Part of a small language model's weights.
Architecture: RMSNorm before each block, rotary positions, no biases in attention or MLP, untied embeddings, normalized queries and keys.
Training: a variant of Adam for these matrices, 470M tokens.
MLP neurons of a small language model. Each row is named by its layer, matrix (gate and up: input weights) and neuron, and shows model dimensions 208-271. Each number is 128 + 24 x the weight over its row's rms, rounded and kept within 0 to 255. A neuron's up and down rows have the sign that makes its largest values positive.
After each neuron's rows, "fires in" lists the words (lower case) most often at its 100 highest values on Wikipedia text that the model never trained on. A number after a token or word is its count.

L8.gate946 [114 121 122 105 146  80 159 134 117 113 152 118 158 190 114 115 165 122 121 155 133 184 129 128 132  97 134 148 151 129  83 136  96 151 124  98  94 146 111 150 131 125 142 159 113  79 157  74 107 125 137 102 128  94 117 121 111 174 114 106  76 119 115 124]
L8.up946 [157 135 131 141 101 168 178 149  92 108 148  98 150 177 131 135 139 117  92 157 112 155  97 134 135 130 149 147 110 107 103 139 152 146 183 165 103 170 148 165 162 108 142 145 139  94 110 159 124 109  82  72 143 111 158  48 151 140 123 111 132 157 129 140]
fires in: "of" 20, "early" 13, "in" 9, "end" 4, "back" 4

L4.gate278 [180 152 142 119 120 105 126 169 165 117 123 127 110 156  92 156 134 102  72  91 132 132 108 125  82 141 101 157 179  82 162 127 132 147 124 160  72 107 141 136 154 109 169 122 183 127 143  92 165 159 122 143 125  96 131 110 151 110 121 112 150 113 135 111]
L4.up278 [162 122 132 142 130 126 176 183 133 139 114 148 122 173 113 136 124  50 151  99 133 201 162 125 144 153 107 120 139 154 125 130 138 105 134 124 107 115  75 119 151  78 156 113 154 153 173 101  99 136 128 133 168  82 115  95 147 116 119 133 162 129  69  91]
fires in: "world" 22, "national" 19, "public" 15, "state" 14, "personal" 7, "billboard" 6

L10.gate1185 [101 150 123 156  91 123 158 151 154 115 108 145 117 140 138 124 141 117 125  86 144  76 104  91 144 135 108 115 109 145 123 127 128 130 188 130 143 132 160 144 149 130 120 144 126 119 125 117 174 128 118 116 112  99 141 120 122 165 101 105 130 181  86 141]
L10.up1185 [145 122 114 146 132 111 126 141 172 118 125 116 148 154 121 119 108  78 114 136 150  91 159 133 133 144 116 130  71 136 132 160  68 185  88 132 117 145 146 128 139 140  92 160 145 118 108  85 135 120  87 105  76 122 138 161 132 150 138 108 135  95  81  79]
fires in: "its" 16, "and" 12, "with" 11, "but" 10, "their" 8

L4.gate861 [127 145 121 106 133  84 115 108 106 129 121  99 136 139 140 195 139 129 112 108 101 122 170 137 110 116  84 168 133 120 161 111 111 142 126  99 133 123 135  89 141  93 162 141 142 140 171 162 132 105 144 121 107  93 121 135  78 144  99 114 146 115 165 153]
L4.up861 [188 121 139 102 122 114 164 176 116 151  65 131 120 116 168 130 125  58 108 115  97 111 108 132 153 195 127 170 142 123 133 114 127 152 137 133 131 133 138 136 116  74 115 140 127 124 152 145 125 140 117 138  87 121 136 110  68 156 119 127 146 122 146 134]
fires in: "n" 22, "back" 21, "out" 8, "up" 4

L10.gate1506 [205  77 129  92 135 119 134 139 129 137  95 125 126 151 148 118 129 135 144  94 171 137 131 147 108 117 126 130 112 114  99 151 145 114 120 134 101 141 160 163 124 118 128 131 145 147 118 101 115 104  85 160  95 149 121 141 143 169 110 100 135 140 114 144]
L10.up1506 [160 117  98  92 139 126 133 144 127 119 105 164 111  65 113  82 151  61 130 114 114 140 138 121 140 119 139 134 128 107 119 144 101 115  75  89 106 114 117 127 149 195 117 129 145  87 131 136  90 161 134 140 149 178 123 116 163 168 125  79 111  86 105 124]
fires in: "was" 44, "is" 18, "were" 9

L3.gate760 [106 122 123 115 116 117  95 100 139 128 100 127 107 176 129 151 138 111 146 131 114 146 144 137  99 159 132 171 131 132 122 143 140 151 140 160 124 117 138 116 105 104 108  91 103  92 125  74 149 128 138 110 112 138 140 156  69 149 108 123 105 108 121 115]
L3.up760 [112 121 131 137  80 129 142 149 123 120 127  94 140  88 179 107 113 114  90 148 112  98 151  88 154  98 134 125 148 124 140 157 110 107 162 104  84 135 101 112 108 146 139 124 137  90 122  92 138 172 103 144  97 148 155 161 114 120 144 139 109 162 128 127]
fires in: "an" 91, "1st" 5

L3.gate1424 [107 138 116 120 142 133 181  92 113 104 175 140 135 137 114 150 163 118 133 114 149 134 127 145 122  98 121 125 120 122 155 135 113 138  96 121 159 146 165 142 118 101  98 104 106 115 148 150 109  98 118 108 122 151 127  80 126 120  82 110 174 112  80  84]
L3.up1424 [119 115 127 153 125  75 116 150 123  89 175 113 122 144 124 135 116 158 154  84 161 132 152 159 161 119 111 152 109 100 126 131 132 144  95 113 100 132 113 160 138 167 125  97 159  92 126 140 108 139 108 104 159 146 107 166 116  97 142 109 162 106 139 118]
fires in: "division" 11, "brigade" 11, "commander" 10, "army" 7, "vessel" 7, "forces" 5

L10.gate356 [ 85 136 112 144 119 117 123 167 142 121 174 101 121 126 130 127  90  77 132 117 112 145  85 137 136 106 104 123 159 125 177 146 111 118 154 135 125 100 159 133 138 162  68 147 143 133 166 134 105 127 123 106 132 119  82 107 133 117 149  96  93 148 134 143]
L10.up356 [111 153 109 145 116 151 146 112 126 138 184 129 130 114 140 154 133 125 148 118 150 180 137 122 123  80 139 109 160  78 130 120 139 149 151 129 106 129 106 104 122 168 140 114 185 120 150 166 105 157 156 105 112 163  64 131 159 110 121 128 133 135  98 135]
fires in: "of" 25, "on" 13, "for" 12, "and" 11, "training" 7, "democratic" 5

L3.gate1267 [112 133 137 145 147 104 185 120  87 162 139 131 101 129 107 133 108 115 130  76  85 117 119  92 106 129 157 150 118 111 118 128  87 112 145 120 100 123 132 136 109 145 111 139 178 140 143 171 133 117 140 111 137 123 139 133 141 126  70 120 105  92 118 123]
L3.up1267 [143 132 169  80 101 139 130 132 135 121 162  72 154  73 160  78 122 137 127 134 129 144 124 179 143 118 137 162 192 125 133 152 119 138 112  85 132 111 121 154  85 130 141 126 139 133  99 155 164 157 149 107 116 196 107 107 139 173 120 132 155 106 115  94]
fires in: "i" 45, "ii" 21

L3.gate358 [142 140 109 127 116 100 116 116  99 104 148 171 150  77 129  97 139 130 106  89 140 163 100 111 103  90 132 126 148 141 110 111 122 156 134  77 162 123  76 128 137 158 154  92 162 118 154 167 123 147 118  86  89 129 144 130 139 113 133 142 113  99 127 123]
L3.up358 [107 118 121 112 115 152  98 118 126 113 137 121 113 113 127 145 126 135 138 113 161 154 155  79  94 117  49 134 140 108 141  90  89 132 187 143 147 130  91 104 115 140 130  99 184 136 103  86 163 136 102 115 109 145 155 165 122  73 157 136 103 118 155 122]
fires in: "eastern" 15, "western" 11, "central" 9, "border" 8, "southern" 7

L8.gate84 [131  86 141 114 139 125 127 131  83 134 126 158 109 114 117 167 118 159  85  78 126 140 154 130 145 142 143 108 137 121 126  88 130 119 104 123  88 148  94 141  98 133 138 201 126 162 122 106 101 109 141  88 167 169 124 148 153 123  94 154 107  80 118 131]
L8.up84 [126  85 118  95 118 119 126 204 123 123 109 107 169 114 121 144 156 132 128  91 112 128 147 102 163  97 151 121 136 136  88 144 115  83 125 140 142 138 133 118 133 144 157 145 157  97 130 189 119 110 149 114 106 163 127 145 116 140 148 147 126  66 134 122]
fires in: "in" 17, "after" 11, "when" 7, "since" 7, "as" 6, "though" 5

L8.gate1372 [159 150 117 183  95 125 126 122 146 151 153 153 129 136 143 131 122 108 104 106 131 113 124 125 145 136  56 116 169 153 136 113 102 162 109 130 143 139 135 169 108 143 123 139 133 132 105 124 151 133 123 146 156 170 103 118 126 140 130 112 119 139 159  96]
L8.up1372 [121 112 137 173 122 123 105 129 132 164 159 108 134 145 151 121 172 132 133 154 175 130 118 117 147 150 179 146 154 119 103 141 110  78 157 144 132  97  73 105 138 158 147 155 157 117 149 167 138 107  96 136 110  93 109 135 151 134 113 104 116 152 170 115]
fires in: "where" 28, "which" 22, "of" 10, "that" 9, "by" 5

L10.gate1007 [121 111 126 139  94 110 141 146 112 154 187 127 103 120 136 122  79 117 161 126 131 104  93  57 110 173 148 116 131 170  87 124 112 134 140 145 128 106 125 119 164 125 107 145 109 173 119 120 110 121 127 124 165  91 104 108 100 148 103 161 188 143  93 165]
L10.up1007 [167 149 126 146 125 119 135 162 116 110 104 131 145 130 134 126 124 139 114 102  89  91 120 149 119 148 175 136  98 128 141 127 103 137 131 125 139 112 147 166 170 181 157 160 148  92 148 138 103 120 120 155  96 140 165 134 172 129 158 160 132 101 128 142]
fires in: "and" 71, "as" 6, "only" 5, "t" 5

L4.gate361 [137 175 115 146 124 192 142 164 114 110 149 139 130 153  93 115 157 129 124 146 147 154 135 144 142 132 120 155 151 104 133 103 129 126 137  98 106 146 153  87 106 119 155  98 138 121  92 137 138 156 124 114 156 165 108 145 124 122 165 183 116 125 103 128]
L4.up361 [139 151  87 109 122 128 127 100 121 110 184 110 116 170 114  99 179  96  97  40 127 163 169 127 163 133  92 123 141 146  93 128  90 135 119  84 107 118  84 146 106 113 150 137 132 141 138 130 103 132 152 125 150 156 139 134 144 126 149 111 121 109  87 149]
fires in: "royal" 14, "supreme" 12, "grand" 11, "king" 10, "special" 7, "air" 7

L3.gate1258 [131 116 105 136 131  99 143 115 128 122 152 118 101 124 108 115 138 138 139 112 172 112 163 145 104  94  90 169 132 135 126 189 112 147 146 174 103 169 116 118 109 135  97 145 147 119 112 151 102  99 156  81 142 102 112 170 100 148 153 111 104  87 138  89]
L3.up1258 [116 108 124 105 133  82  78 117 134  96 106 130  99  90 135 120 116  55 143 124 120 141 138 142 138 102 135 105 137 131 130 129  91  91 150 176 155 139 146 121 105 116 106 145 133 141 123 140 110  80 106 130 139  85 119 159 124 143 112 128 103 112 136 124]
fires in: "small" 13, "large" 12, "high" 12, "old" 8, "find" 5, "a" 4

L10.gate1501 [152 120  97 137 171 129 163 159 184 119 141 171  84  89 139 122 113  92 162 105 133 138 113 138 139 146 137  99 147 122 161 119 100 104 135 134 127  99 140 122 143 131 142 179 143 119 174  73 158 119 133 107 128 127 132 154 161 143 123 120 135 134  92 117]
L10.up1501 [ 90 119 142 153 137 142 145 108 131 130 150 157 136 108 130 126 147 141 106 152 125 128 125 156 130 150 114 153 139 200 166 133 135  91 173  95 150 147 142 135 107  90 139 107 149 151 137 182 133  96 116 136 102 103 119 153 139  62 104 116 117 166 158 154]
fires in: "there" 27, "which" 16, "by" 8, "included" 6, "following" 4, "saw" 4

L4.gate860 [164 148  96 112 152 112 159 147 140 113 133 101 138  83 100 160 120 154  84 104 126 166 122 121 180 110 148 136  81 108 138 115 118 159 102 114 109  94 132 135 114 167 142 123 135 143 174 141  76 140 163  78 167 127 140 141 114 123  83 132 104 128 125 138]
L4.up860 [147 157 161 114 121 132 147 130 153 137 145 110 124  92 178 104 114 155  80  95 127 116  98 165 108 129 119 191 138 121 110 171 135 141 160 140  97  97 135 163 165 124 155 112 149 152  90 140 135 135 127 160 144 128 129 102 130 146 124 159 157 129 141 156]
fires in: "people" 23, "players" 9, "children" 8, "those" 7, "students" 6, "groups" 5

L10.gate798 [114 140 147  99 133 117 127 111 128 101 144 100 133 115 137 105 168 134 126  92 136 138 135  94 109  98 138 141 117 134 121  96 126 145 101 101 210 101 156 141 123 113 100 172  95  78 116 144 154 176 135 104 142 114 127 114 132 167 101 118 102 109 117 118]
L10.up798 [135  71 145 154 112 154 109 209 115 118 120 139 131 105 166 110 120 101 123 124 130 100 154 139 151 157 116 166 133 145 117 163 110 138  79 125 131 148 135 172 151 137 124 145 132 114 117 135 135 121 116 127 152 142 134 160 135 104 128 139 121  99 151 118]
fires in: "by" 32, "and" 16, "from" 13, "of" 13, "since" 10, "not" 9

L8.gate1129 [132 126 107 127 112 115 160 121 129 139 185 143 128 138  98 109 128 116 138  91 100 106 130 103 106 141 131 168 170 135 131 130 143 142 168 156 128 122 100 126 119 107 125  85 122 131 140 137  89 150  94 164 109 126 114  97  89 136 128 115 131 116 108 147]
L8.up1129 [123 169 138 132 100 117 108 197 120 138 121 148  84 131 143 154  96 151 141 125  99 164 160 146 146 131 144 131 134 143 178 138 107 121 122 111  55 173 140 122 106  91 117 145 171 132 130 110 132 133 121 165  69 102 112  97 104 130 144 135 130 118 101 137]
fires in: "international" 40, "and" 26, "national" 24

L10.gate573 [ 98 153 165 150 131 141 135  93 118 126 156 151 118 139  87 114 150 117 136 137 163 139 119 118 160 132 122 205 124 106 103 143 131 109 115 106 150 125 174 132 144 147  84 171 115 136  85 139 126 142 114 138 162 137 114 122 178 168 127 128 130 172 121 151]
L10.up573 [ 67 127 170  92 106 116 141 128  98 106 124 101 126 135 130 124 135 111 109 119 121 138 151 115 152 125 138  88 111  88 138 136 113 115 122 134 135 126 138  77 155 101  97 135 117 148 108 113 163 126 143 117 148 157 116 157 148  93 142 157 162 156  94 138]
fires in: "as" 43, "hall" 8

L10.gate840 [136  95 148 133 112  74 123  81 101 158 152 140 153 144 162  88 126 149 158 116 131 117  86 152 181 140 134 160 144 136 114 149 128 104 160 141 108 170 143 163 153 130 116 184 129 142  92 138 111 151 151 161 114 124 130 131 136 136 132 101 161 147 136 173]
L10.up840 [117 118 134 155 141 114 130 106 110 124 148 117 108 117 134 170 100 150 141 165 160 170 133 162 102 184 110 128 116  63 145 130 167 128 125 188  84 121 181  75 136 117 132 152  65 108 134 164  77 145 137 155 126 124  98 128 132 101 154 147 137 133 133 145]
fires in: "and" 72, "elected" 6

L10.gate1526 [126 144  93 122 143 123 141 158 120 133 109 115 120 112 124 168 148 150 142 106 131  98 119 115 127 119 106 121 145 124 114 121 111 125  95 147 125 147 153 143 119 157 105 176 126 151 124 148 159 142 138  65 144 158 143 121 179 123 125 140 138 123 135  93]
L10.up1526 [104 124 130 125 104 144 157 118 124  93 106 128 120 160 114 168 117 143  76 136 146 116 166 143 163 120  96 156 166 142 121 100 138 133 112  90 129 123 182 108 164  91 112  60 142 135 110 130 132 132 130 139 130 130 135 146 155 133 138 125 107 142 146 144]
fires in: "as" 27, "to" 12, "a" 11, "be" 6, "mahanta" 4, "is" 4

L4.gate1226 [ 99 146 169 149 153 138  97  99 136 113 118 123 141 147 119 127 120  90  77  89 131 177 121 147 122 106 127 151 167 144 120  99 123 158 151 120 117 141 134 150 145 159 124 154 159 145 141 147  92 145 150 107 132 161 164 170 143  77 175 109  90 102 131 120]
L4.up1226 [ 75 165 120 132  97 152 128 155 109  94 162 129 143 152 142 144 124 100  94 108 126 111 147 148 121 129 147  89 190 104 144 121  91 148 181 137 172 126 131 110 107 122  94 121 134 127 147 161 131 167 141 124 124 170 159 136 140 124 114 159 128 153  98 129]
fires in: "san" 22, "los" 13, "new" 13, "red" 12, "la" 11, "grand" 11

L10.gate1366 [125 152 152  89 110 134 167 129  86  81 153 132 153  99 118 107 136 177 101 127 147 109 104  81 109 119 125 156 166  91 159 126 107 134 136 116 137 142 168 113 148 106 105 148 141 143 109 169 116 108  94 167 126  98 141 128 120 103 120 145 123 144 157  86]
L10.up1366 [134 144 108 132 122 111 139  91 116 101 128 116 124 130 105 104 151 130 130 123 121  94 154  97  92 184 127 155 134 114 141 128 105 165 151 149 153 108  85 118 140 174 133 159 105 137 174 125 115 109  82 132 132 142 158 138  89  96  91 130 133 175 141 135]
fires in: "all" 29, "both" 15, "first" 7, "in" 6, "back" 6, "each" 4

L8.gate174 [135 108 134 156 115  85 112 177 154 154 118 120 160 168 129 106 115 148 138 106 115  95 161 150 141 193 142  84 152 161  99  88 102 156 123 132 154 124  91 137 178 129 127 183 109 150 117 112 107  85 122 144 132 155 132 126 115 110 127  92  98  85 118  88]
L8.up174 [123  84 155 130 120 108 147 159 168 165 135 108 117 110 171 105 145 133 111 130 125 114 115 166  98  84 141 114 146 114  95 106 110 123  87 124 141 136 103  99 121 149 136 143 117 116 190 184 115 128 148 132 106 167 140 127 106 143 150 108 104 121  83 131]
fires in: "after" 36, "while" 23, "when" 16, "although" 7

L4.gate1385 [147 142  96 152 130 127  82  96 118 136 149 175  83 102 143 163 120 163 117 108 150 141 123 113 140 133 101 190 140 148 135 130 125 133 144 117 149 152  79 146 159 142 118 207 129 112 150 145 128 170 119 145 130 143 138 131 118 100 120 159 118  99  84 160]
L4.up1385 [181 144 125 146 146 144  81  88 126 126 134 119 146 138 109 139  99 100 124 161 148 174  78 140 114 142 113 141 172 112  73 141 102 172  76 106 108 142  85  93 124 132 190 154 131 142 163 124 116 132 129 112 130 120 155 127 135 147 135 129 109 136 133 125]
fires in: "eastern" 12, "central" 11, "japan" 11, "greek" 7, "russia" 7, "russian" 6

L3.gate1110 [113 129 121 124 146 114 128 103 128 155 101 156  65 154  97 128 118 132 108 124 132 132 120 160 158 107 120 127 122 132 113 171 118  68 166 195 112 116 137  90  87 134 125 153 159 122 130 115 108 115 139 127 139 105 145 176  94 139 121 127  86 112  93 103]
L3.up1110 [134  74 104 131 140 100 101  89 127 160 119 145  85 137 130 124 150  94 115  90  72 126 134 153 149 119 107 145 130 144 125 150 135 143 133 188 128 137 141 170 112 133 149 159 166 126 120  89 114 105 110 157 134 112 136 157 141 140 112 146 108 133  91 148]
fires in: "major" 14, "small" 13, "large" 12, "main" 7, "leading" 7, "important" 6

L8.gate1219 [123 175 120 186 118 120 111 155 143 133 141 167 124 110  87 159  76 139 154 104 109 144 172 120 106 161 107  98 111 146 114 111 169  88 192 139 131 123 106 154 120 127 158 122  75 131 110 113 170 121 103 165 119 116 116 141 140 176 141 130 129 136 145 151]
L8.up1219 [125 134 106  99 110 149 120 136 115 137 137 127 133 158 130 128 168 123 112 101  73 201 166 156 142 137  84 107 153 124 138 180  99 144 146 172 120 131 108 156 145  71 165 113 145 108  96  72 185 109 130 130 126  96 146 145 113 134  86  96  88 106 104 114]
fires in: "international" 19, "other" 14, "its" 12, "national" 11, "regional" 6

L10.gate1275 [144 123 110 135 141 125 110 144 109 142 124 126 160 158 171 131 172  83 133 127 142 109 161 153 112 103 133 125 133 118 112 182  49 132 108 142 134 141  80 147 120 120 131 165 145 134 147 105 125 126 148  94  96 167 151 127 134 121 119 114 123 117 116 143]
L10.up1275 [113 110 113 117 125 136 109 142 151 133 160 162 106 116 132 163 130 138 154 142 129 147 103 134 141 113 142 112 117 102  88 119 151 112 151 138 153 115 156 148 132 113 104  95 117 145 156  71 115 121 118 124 156 141  89 154 132 126 142 124 149 147 151 130]
fires in: "of" 35, "at" 13, "de" 6, "paris" 4

L10.gate1027 [166 111 143 132 141 107 137 124 132 125 131 120 147 163 117 115 121 141  88  54 122 148  70 100 135  92 112 151 110 110 124 152 139 132  73 148 135 138 150 120 114 166 120 114 129  83 132 173 142 132 113 136 123 129 111 117 127 141  82 129 111 150 128 140]
L10.up1027 [ 89 139 102 140 128 196 173 107 133 112 167 112  92 100 115 117  97 119  84 103 158  89 107 134 116 133 102  87 148  96 101 118 151 116 119 123 133 107 149 121  97 133 105 146 144 146 141 127  98 139 118 146 118 105 148 155 145 120 120 149 148 126 141 145]
fires in: "in" 38, "to" 15, "on" 5, "he" 4

L10.gate939 [105  96 166 173 136 148 142 122 130 128 120 125 134 135 115 113 134 136  88  70 170 133  84  93 124 136  80 120 132 121 134  85 171 185  87 106 101  87 156 135  98 114  90 128 127 138 181 109 118 170 105 108 159  70 149 105 131 132  83 143 135 188 162 122]
L10.up939 [168 123 128 162 160 135 144 110  82 121 151 142 142 117 178 132 126 109 123 119 166 111  88 107 109 172  90 135 130 103 125 125 133 126 144 145 122 115 112  98 139 148 106 103 136 138 130 128 168 141 147  97 116 100 104 119 126 120 105 136 100 167 130 153]
fires in: "who" 26, "player" 10, "to" 6, "team" 4, "he" 4, "players" 4

L10.gate1156 [166 184 117 115 162  84  90 148 161 119 146 143  85 150 116 129 153 151 187 117 133 120 109 133 136 113  90 151 120  86 132 153 150 140 184 171 135 106 166 143 103 106  90 147 134 118 118 117 137 133  83 150 174 136 143 112 139 135 123 134  62 107 190 122]
L10.up1156 [ 94 130 107 112 135 133  99 162 113 138 142  82 104 151 126  96 135 146  90 115 166 167 121 141 105 112 147 132 137 109 110 133  99 119 169 107 121 120 155  90  88 122 106 164  84 143 142  89 104 147  96 125 115 152  93 132 153 137 125 146 105  96 107 131]
fires in: "a" 17, "as" 14, "of" 10, "in" 8, "worked" 6

L8.gate202 [119  89 108 124 124 110 170 166 160 120 137 126 109 122 158 152 124 132 136 117  89 165 173 141 170 133 137 164 131 108  88 166 104 113 138 125 163 100 109 151 137 122 158 140 132 138 106 113  77 109 110 180  89 100 134 153 117 184 141 131  88 102 113 163]
L8.up202 [ 93 137 134 104 133 106 132 130  88  96 135 136 184 163 109 126  94 139 128 118 110 137 108 101 112 111 153 120 137 141 108 155 119 130 104 174 103 140 119 112 101 127 161 155  81 111 125 178 112 114 113 102 109 121 125 146 101 126 156 120 145  96  79 114]
fires in: "of" 96

L8.gate238 [115 104 151  92 134 116 134 118  89 105  99 104 132 101 144 136 108 125 119 105 175 141 144 130 116 122 108 133 139 135 108 156 100 118 164  63 145 140 121 140 107 170 143 199 127 175 158 154  98 137 141 137 124 165 130 133 117  99 128 122 140 158 106 154]
L8.up238 [111 150 125 123 124 146 155  96 106 158 147 125 144 118 119 179 174 122 106 141  78  93 155 128  91 135 112 105  96  81 151 137 142 134  85  87 147 123  99  67  95 138  57 121  98 153 116 152  80 153 216 109 150 148 117  95 145 130 100 136 134 110  85 105]
fires in: "as" 19, "of" 19, "called" 11, "to" 10, "like" 9, "from" 8

L8.gate560 [129 104 111  97 132 113 110 164 106 120 113 136  75 128  98 144 188 139 151 123 161 135 112 134 119  99 114 157 178 115 130 159  97 146 142 132 142 166 116 130 162 125 141 102 159 137 127 147 125 119  94 108 147  73 116 159 117 122 143 107 128 139 138  92]
L8.up560 [132 108 166 122 106  72 101  65 121 130 102 144 119 127 143 114 109 128 110 122  85 100 151 129 123 140 151 160 146 153  81 110 113 120 149 191 124 132 137 130 118 160 117 134 127 110 124 151 140 121 141 109 110 132 122 110 102  81 146 170 140 127 136 132]
fires in: "all" 15, "first" 12, "second" 10, "two" 8, "both" 5, "third" 4

L4.gate594 [150 120 120 126 159 111 127 142 141  98 148  93 111 155 102 116 134 152 102  99 172  76 116  82 186 152  91 144 149 172  78 170 114 118 150 169 109 126  90 120 127 132 159 144 111 124 169 158 131 120 166 164 159 137 142  98 108 128 140  72 116  92 160  81]
L4.up594 [168 146 137 129 168 124 131 118 142 118 158  66 134 140  73  91 125 175 125  92 196 101 142 105 146 127 140 129 162 167 107 149  97  93 156 126 106 126 124 127 145 124 172 152 112  79 111 155 116 114 157 170 163 135 119 129 104 115 153 101 139  84 139 136]
fires in: "this" 74, "it" 21, "that" 5

L10.gate1319 [193 128 102  61 123  70 122 131 149 127 157 110 134 163 116  95 128 153 136  99 108  91 117  99 123 110 151 120 160 121 114 142 117 144 131 138 163 123 106 177  92 109  91 176 144 139 107 116 172 114 145 133 131 143 118 127 103 110 110 130 133 125 177 129]
L10.up1319 [148 118 130  76 142 122 104 139 134 143 130 122 103 137  97  86 101 136 147 162  72 116 135 152 115 127 155 120 156 101  95 189  84 131 142 119 157 128 122 139 133 142 118 163 153 126 115 139 134 112 123  97 143 138 139 135 122 119 169 151 139 113 162 144]
fires in: "for" 48, "during" 7, "over" 6, "spent" 5, "of" 5

L10.gate561 [166 129 133 115 143 109  92 114 186 149 166 151 144 157 145 125 121 131 127 127 166  87 146 143 129 123 122 106 132 132 158 111  72  84 164 164 174 124 171 119 144 121  91 152  99  92 122  99 133 134 181 119  87 118 160 126 126 142 137 107  99 125 144 117]
L10.up561 [140 113 124 120 138 116 108 127 130 166  80 140 117 127 140 101 118 137 132  92  92 127 124  93 121 111 173 145 111 108 146 205  74 101 167  99 155 133  93 145 117  95 129 133 147 115 101 121 151  95 140 128 153 128 139  86  96 158 170 143 127 172 132 142]
fires in: "to" 32, "of" 21, "with" 11, "for" 9, "team" 5

L3.gate496 [117 120 109 122  95 136 131  97 135 106 106 154 152 164 111 147 116 141 106 115 133 135 152 103 120 113 136 169 139 129 155 129 110  82 150 173 168 111 147 114 135 125 123 119 151  76 161 100 156  85 126 135 109 128 125 132  96 108 163  95 120 131 102  98]
L3.up496 [ 77 141 126 113 110 163 124 126 132 129 123 148 125 165 131 125  97 139  99 109 104  86 147 124  87 135 103 171 118 158 143 169 146 148 101 146 109 142 103  94 107 145 148 163 131 123 125 115 142 121 123 134 149  84 102 152 123 134 130 115 112 125  93 123]
fires in: "an" 45, "ashton" 5, "only" 4

L4.gate1240 [142 108 129 180 130 138 127 175 131 114 124  60 134 151 118 130 142  85 130  94  91 126 163 126 145 143 116 153 107 126 157 107 145 144 116 143 142 127 122 100 193 104 149 128 176 146  86 140 127 120 133  89 154  85 148 150 143 126 117 101 170  97  89  68]
L4.up1240 [137 147 132 126 109 126 146 179 134 118 130  87 125 184 157 109 128 122 140 131 109 137 170 192  73 171 118 130 138 181 140 125 145 106 140 136 159 141 143 180 166  69 155 120 183  72  97 144 109 108 149 122 130 109 157 173 129  98 123 126 139 162  86 139]
fires in: "new" 73, "court" 12, "map" 4

L4.gate838 [138 176 124  84 117 102 118 132 134 161 129 126 169 138 107 108 130 119 118 120 131 150 111 159 141 162 146 104 147 218 122 160  53 112 125 142 143 150 115 126 146  81 120 106 101 122 135 168 139 136 156 128 149 131  87 131 100 111 129  90 120 103 125 154]
L4.up838 [159 107 142 107 132 140 107 130 169 104  97 130 107 138  82 135 120 127 107 121 161 169 176 109 154 163 164 125 156 150 112 128 140 122 122  92 147 127 143 170 157 118 117 121  99 145 113 106 134 113 163 116 144 120 137 172 110 127 108 126 123 154 113 157]
fires in: "and" 42, "of" 11, "or" 10, "such" 7, "was" 5

L3.gate1498 [145 139 104 178 143 122 139 141  86 168 164 155 149 152  77 120 151  87 123 102 119 153 123 105 166 118  97 112 150 121 167 109 108 135 165 135 115  99 133 107 159  98 150 125 160 129 147 136 133 159 148 113 168 154 105 123 154 108 120 161 144  97 126 133]
L3.up1498 [158 159 105 143 109 116 132 148  92 139 190 146 148 113 114 153  75 106 147 110 114 123 114 132 125 138  83 113 121 124 117 188 130 142 144 114 123 124  83  99 115  70 120 115 106  81 150 131 144 106 135 124 131 117 160 100 137 156 162 111 125 136  92 106]
fires in: "royal" 13, "special" 12, "air" 12, "grand" 10, "battle" 6

L10.gate1203 [ 63 148 113 150 109 137 128 155 130 159 134 114 155 175 164 127 161  98 124  53  90  80  70 144 129 113 106 151 162 115 142 101 126 120 131 130 113 112 145 147 120 149  98 105 148 126 148 124 102 162 120 133 154 114  85 127 148 144 128 118 109 136 131 121]
L10.up1203 [124 156 123 128 135 123 115 140 124 134 142 116 149 150 105  99 181 126 148  98 108 113 161 161 125 108  98 148 138 187 103 102 142 119 151 119 116 143 163 153 131 109 119 153 188 103 159 145 144 170 131 131 119 139  70  93 104 145 108 110 108 139 132 136]
fires in: "in" 28, "of" 22, "on" 16, "for" 9, "with" 5

L8.gate574 [117 114 116 141 135 124 156 144 133 113 125 133 115 138 142 132 152 130 163  85 122 150 189 134 135  94 147  98 112 108 137 122 145 132 138 131 110 141 132 107  95 114 112 130 159  88 116 151  98  93 144  78 114 130 164 124  93 106  81  84 154 107 130 119]
L8.up574 [150 110  83 130 142  93 171 169 106 118 110  57  94  77 145 152 158  87 137 116 109 158  91 136  80 122 122 127 133 101 153 150 121  90 118 123 122 122 109  79 163 133 145 140 131 129 117 131 139 103 158  89 135 111 155 101 133 155  82 120 136 137  79 102]
fires in: "i" 26, "a" 12, "ii" 8, "railway" 8

L3.gate1500 [122 176 135 143  92 153 149 130 109 114 172 132  76 147 150  97 148  87 116 124 133 119 142 144 132 147  83 149 142 128  83 178 109 142 140 115  88 162 131 110  91 105 131 133 163  80 121 206  85 153 126 153 139 159 140 143 175 114 125 113  94 126 132 114]
L3.up1500 [169 136 116 174 161  90 126 168 101 110 175  83 125 145 117  81 146 117 129 111  84 134 134 134 160 122 121 123 115 130  86 121 111 120 110  96  93 127  88 132 197 121 154 150 189 150 118 145 113 165 132 133 137 105 110 157 173 125 127 153 103 133  50 138]
fires in: "king" 17, "president" 14, "supreme" 12, "general" 9, "war" 6